config = dict(
    n_layer=10,
    d_model=384,
    n_head=12,
    n_kv_head=12,
    head_dim=32,
    d_mlp=1536,
    vocab_size=4096,
    activation='gelu',
    norm='layernorm',
    norm_place='pre',
    norm_eps=1e-06,
    positions='learned',
    qk_norm=True,
    attn_scale=0.177,
    bias='all',
    tie_embeddings=True,
    parallel_block=False,
    init='trunc',
    init_std_qkv=0.0173,
    init_std_o=0.00388,
    init_std_up=0.0173,
    init_std_down=0.00388,
    optimizer='adam_variant',
    lr=0.00115,
    lr_mult_qkv=0.4,
    lr_mult_up=0.957,
    beta1=0.9,
    beta2=0.99,
    lr_head=0.0076,
    grad_clip=2.0,
    warmup_steps=472,
    schedule='wsd',
    decay_fraction=0.512,
    decay_shape='linear',
    final_lr_fraction=0.05,
    batch_tokens=65536,
    seq_len=256,
    doc_mask=False,
    train_tokens=636800000,
    steps=9717,
    dataset='wikipedia_en',
)
MLP neurons of a small language model. Each row is named by its layer, matrix (up: input weights) and neuron, and shows model dimensions 272-367. Each number is 500 + 40 x the weight over its row's rms, rounded and kept within 0 to 999. Numbers have three digits each.
A block is one neuron, or neurons of one layer that tend to fire together. Before each block is what it responds to, as a language model described it from the Wikipedia text at the highest values.

Responds to: Mid-word pieces after a short prefix (in|n|ovative, mult|im|edia, el|ong|ated), "of" after some/one, and digits after "1," in numbers.
L6.up401:508485571458507561458562467514461515450515482462481506519467520499520477496506484515544473490496587544476457538531473526500483475462507509457521459526516502490498519463530517513485497466560534427482520492517459425498434524522542464513497481488491438479474470462535491495526373541456515513

Responds to: Fragments of main verbs split into several tokens, often the -ed ending, as in differ-ed, result-ed, re-duce, frequently right after "which".
L4.up424:508523517590530481485471593530486544458511509561498446583466511480494460448506547449506487453486536525492524475569477509507561519549481516459531511599523520603482518474511551533476447591489541435546514482534528433502510554438507496504496381447415471566456518482506514428480531516482495535
L4.up901:488485558462568474513495506558430511485563529512464515519459472546512456505511509445460427516535567500485515436587620523518531473495525495480568490510569452593473473529534514516548543520463507516546556495545531556498398546466501466503516516465480503475448465488468461524500584532489502490
L4.up1045:434509519556503484500541542550502514535505425584532529581497508465489517483458496470530457463529474511571550465525496502481499471499454533549543464538523476598534545543570541552537507497447554529540571466469450476553437555479485517539553395527448492513476525463520482583464421539469524532
L4.up1048:458519551565517571488491489538484478513529451498442499466508502417491406471447577507502516481499506497438568495480514573463512454499501579568518473445453488529488509489451476495521511544502495477547523488505523456610440542530461496463460422396413477600471478509485501524480489496495511527

Responds to: Numbers and header cells inside Wikipedia tables, especially time gaps or differences after a plus sign (+ 4", +42, 32+5⁄8), plus header words and pipe separators.
L6.up750:447442599549515452481541605520471556535531558496442480532454576543467467538461502498519473498557525463499488510438510481487569454480484493566488488472436417493441479472573562594542454526544474461540443510545532514516533481575513413524475504479508432472470526438485553489538515539469440495

Responds to: Final token of a verb serving as the clause's main predicate, often a suffix piece (lives, participate, wrote) before a preposition or object.
L3.up829:468537483546518421490492501543495509521524517529429494584569509434532481536484532457503472460478506506505524456491440534496583555456469480470450524515535511572517468522455503523495508481567575519563536578516582452500477569468502483497502404473414418483437505478541516472458505509472498541
L3.up897:495468485562485516458506576538458495513524490517516534541508454486510484592508492437488496431523557464507570527507497475488519517526499533460461486574501508509496552530523515533481540464491541448492540478581513524507469524491557467470449396561427450467417489516534478569478478499503549579
L3.up969:480484525592567468503526559608439557529477441476487530519493507400514469525472499454583487437530565479478567493486499476500462542510495531524521478562559457524477525532578520568513535511516513480541511524551470543491464488465551502536515490472426454487451512521500537483537518517482518453
L3.up1465:481486535598482445470530479568457494418486571491491501536568515431517443563448509436506486446495534529469554448507416523520518556523480544457502479480490417484492489495513472463545435527509467522481518466477534568510475555507496492516465441467505480558468491411489477532504503484581498527

Responds to: Fires on the digit right after + or − in sports league tables (goal difference +7, −3) and on mid-word pieces continuing compounds or names (under-16, firewall, Yonezawa).
L4.up10:491461515511554486497484507549453484506513580419526494535519569531499451476524538442483433471539451499505513404502507536473533462513447545526501507520531464488494473456445544493483522472534499523455407501501514445469485516538503478529473511514469493464545527550480491414472502547486450538
L4.up62:462497516513557494558528473576472478577478496493493489523455453588528516487494548419459486480542511470472443471495423570458538471471503494497442533544501441506505433442452520508521561498507565548487529428429530490514487444506591444498509446475500502486518546561477506445518480445461531526
L4.up926:516453515502556460578528559506566482553429436543472451465459481541461463491552497486598441490459493461448525533496456543537487543485483488551499502509528531545490602427515529516549508516457547472450445435461507503433517457517479544557518511463503455486531483554560536467481455490439528467
L4.up1448:495507532563469536519443473574490505530449482514456536515465512470488506519502589386495507485496511476441482518500554541503497526535455492468432498541476425510478530519435596532520467550532503451446536491504598485485503509534507533527445440508470540521476456539505500487493438595462470388

Responds to: Pipe separators and final digits closing a numeric cell in wiki stat tables, especially after signed goal differences (+20 |) or split counts (2+0).
L3.up159:507486533552486493495524591518528547517516510472500411549422498480477517546489553456575551520557500454562498507488518559506513551455477524510506495505554476433539483503471450563466448502508508500460502495377574490495485493527527486500555525520512469412515531632445506505551495496424448465
L3.up740:460466458537424514497514482528492510508497592522446568518512524472540505500469544510577542489522526434514441491455522516478539475486407516479485490469503473499498543492455465507487482586538543432523497500521558471523478459548499489594532463469502450519497473433486508522530604518566493478
L3.up752:511457527554478565488422505485519587445533466512491522554468459485499526468433507470613509473543511495484490523510491481474545543479539533502435477469440463483459544514486525504524459539559564454473528539617462483425532503486504512527553456550474492554566482563503582489430405547494456566
L3.up1265:572490468478494495514460511561500487518498484481397456492492510445513506430490517507578503486520540456443441448407493451480532449470449550502566498541531451493489455465487530499394487486550552522530492562550479474459478462572499495537515496487455468489497506529467559479529528459526503467

Responds to: Prepositions such as at, to, near, with, after right after a verb or participle in narrative sentences, e.g. falling to, installed at, named after.
L6.up101:472464530505494503410530514562414500459550478499464498551500452415444507496538412518543531461520507472514511508542493508455502477524488555514519445524548467466572566526519474558437545523539500507518587528519531527485425495468598369504568498457457552521482482476502522470509484520454503449

Responds to: Fires on "of" after quantity words like most, some, all, one, rest, percent (most of the, some of them), and weakly on some word-fragment tokens.
L4.up359:525501528500468610438481522477497538496585488519533507475506525441428464451486498479533525512607572527503496519488484516466510463548504552520486480510457459502444462489500490483490498551477533545454421514403526466468471500552514456517532507484520527573520472508491497524508503580501481500
L4.up582:478487533501509507473518482487482565501468454551513424538474475533518441562487537447470429476525501446536457463545497515489622492484553518501494467425533506480535512449514541475483466483513510531546524452522520535545492577593472491498470517443515505483491523520486508488504501556488460499
L4.up670:496442518463472582561510551454520510503496433468450458519619547419530510514535468477583440470520477460473470467494442558445462496477539500535551474435508460470511509390482523542504443522523609555511517464462493424527437491546500543512582476413501505563536509469522497478557513496479455524
L4.up1479:472480534533505565543457477498521469477464478532484529563496490465532485497493487545551515496516510534553508505499481481507502439503564520441519459486418520469492508499451547500500480520575504483460454479488436487454528520471506462504602483462482482521511484472487463481526486555482453530

Responds to: Past-tense or past-participle verbs, often the -ed, -ated or -ired piece finishing a split word, just before a preposition or object: recorded, acquired, founded.
L6.up374:425501508518513494494421501560469535514496422533512511468508460486508481479515523424518508415520515596513542437530561504455515460518551478494461411489560453562509534512488540497498534525496524481487568465463489515536529545471507511536530423488482474455406484456553478541412496539436493550

Responds to: Second pieces of words split mid-word, such as be-ar, is-lands, Z-en(it), Kilmarn-ock, plus words right after passive "be/being", such as acquired by, being replaced.
L3.up466:509512518502476556561459469523447479462486464464511589592470508508420498468500460468486516462472502553569397498567513530499545555470484501433555529502500519588515548500483509436477509473570518540533476475501522425449484517496558492511529445510448533496456486469528513514512423507527530551
L3.up613:496532477561515540510537552475433535479444454464515499518511506441426501462458512470470539445578542509473425458548527584514491489495458488420478470549472506513482502446508507497502564438513543487493494461517506462501516504493547433508542403471470525431465518512541493527463466505464519498
L3.up886:570481487528584505490423516482471462447482498508556506537476449497447536518513498471493506455630497418538531512487533509500515502486540509475489421526518478474476529478501505451523495494531494494478495457551449500457554498526548474462539505520437450443439479467532547450448547536433486505
L3.up1285:466508460508474514483467467518430508500425484511493470583504536501470466573452497489480486498508521535448531487512533541477481502546489517489550509399453472475413481463518521488553548447512498518508459497454475524482425504473489436508582418528434552476459500457507495479398409466461522547

Responds to: Word pieces after a dot in abbreviations and web domains (a.m., p.m., .com, .nl), and participles right after was/were/be (born, married, launched).
L4.up71:499435526514464491493486623591445533461488543502524474524516558475471492530503500497529514428538530540473469463502542538459484483521546521445515491475575462500443509468542544462494545486492497540520397533511454478528534474510532498496485479420470574529494571492507560436508597543485516503
L4.up385:447455490442573499480526528506478465564499484392490462490521506463502482570422519486518573487511544474493503523582517477501509484533528628492515432515532468516517500458525526542500478484400496475498514459530479513506461485429493508506577477473517461549490515462541567528470508513520503544
L4.up727:469513504482489567537442530551473488514551467487544470548536531502425509546472509417470549419566529496420460449505504474499470521490576542488510463462522457519448474504482512484561532534562477521530517524480521536558517492482564459479493435486460479459424533488550507522473436517507517481
L4.up1430:517449472514505572456442535513452481452397462503439520558533508458468485539394527503489539502502538489393597426536538495474586514497517573490535460439512505484503435476415488510474502567458509523434542537528541534509435532528546498489515442445440446496489491493491512548493573555502443591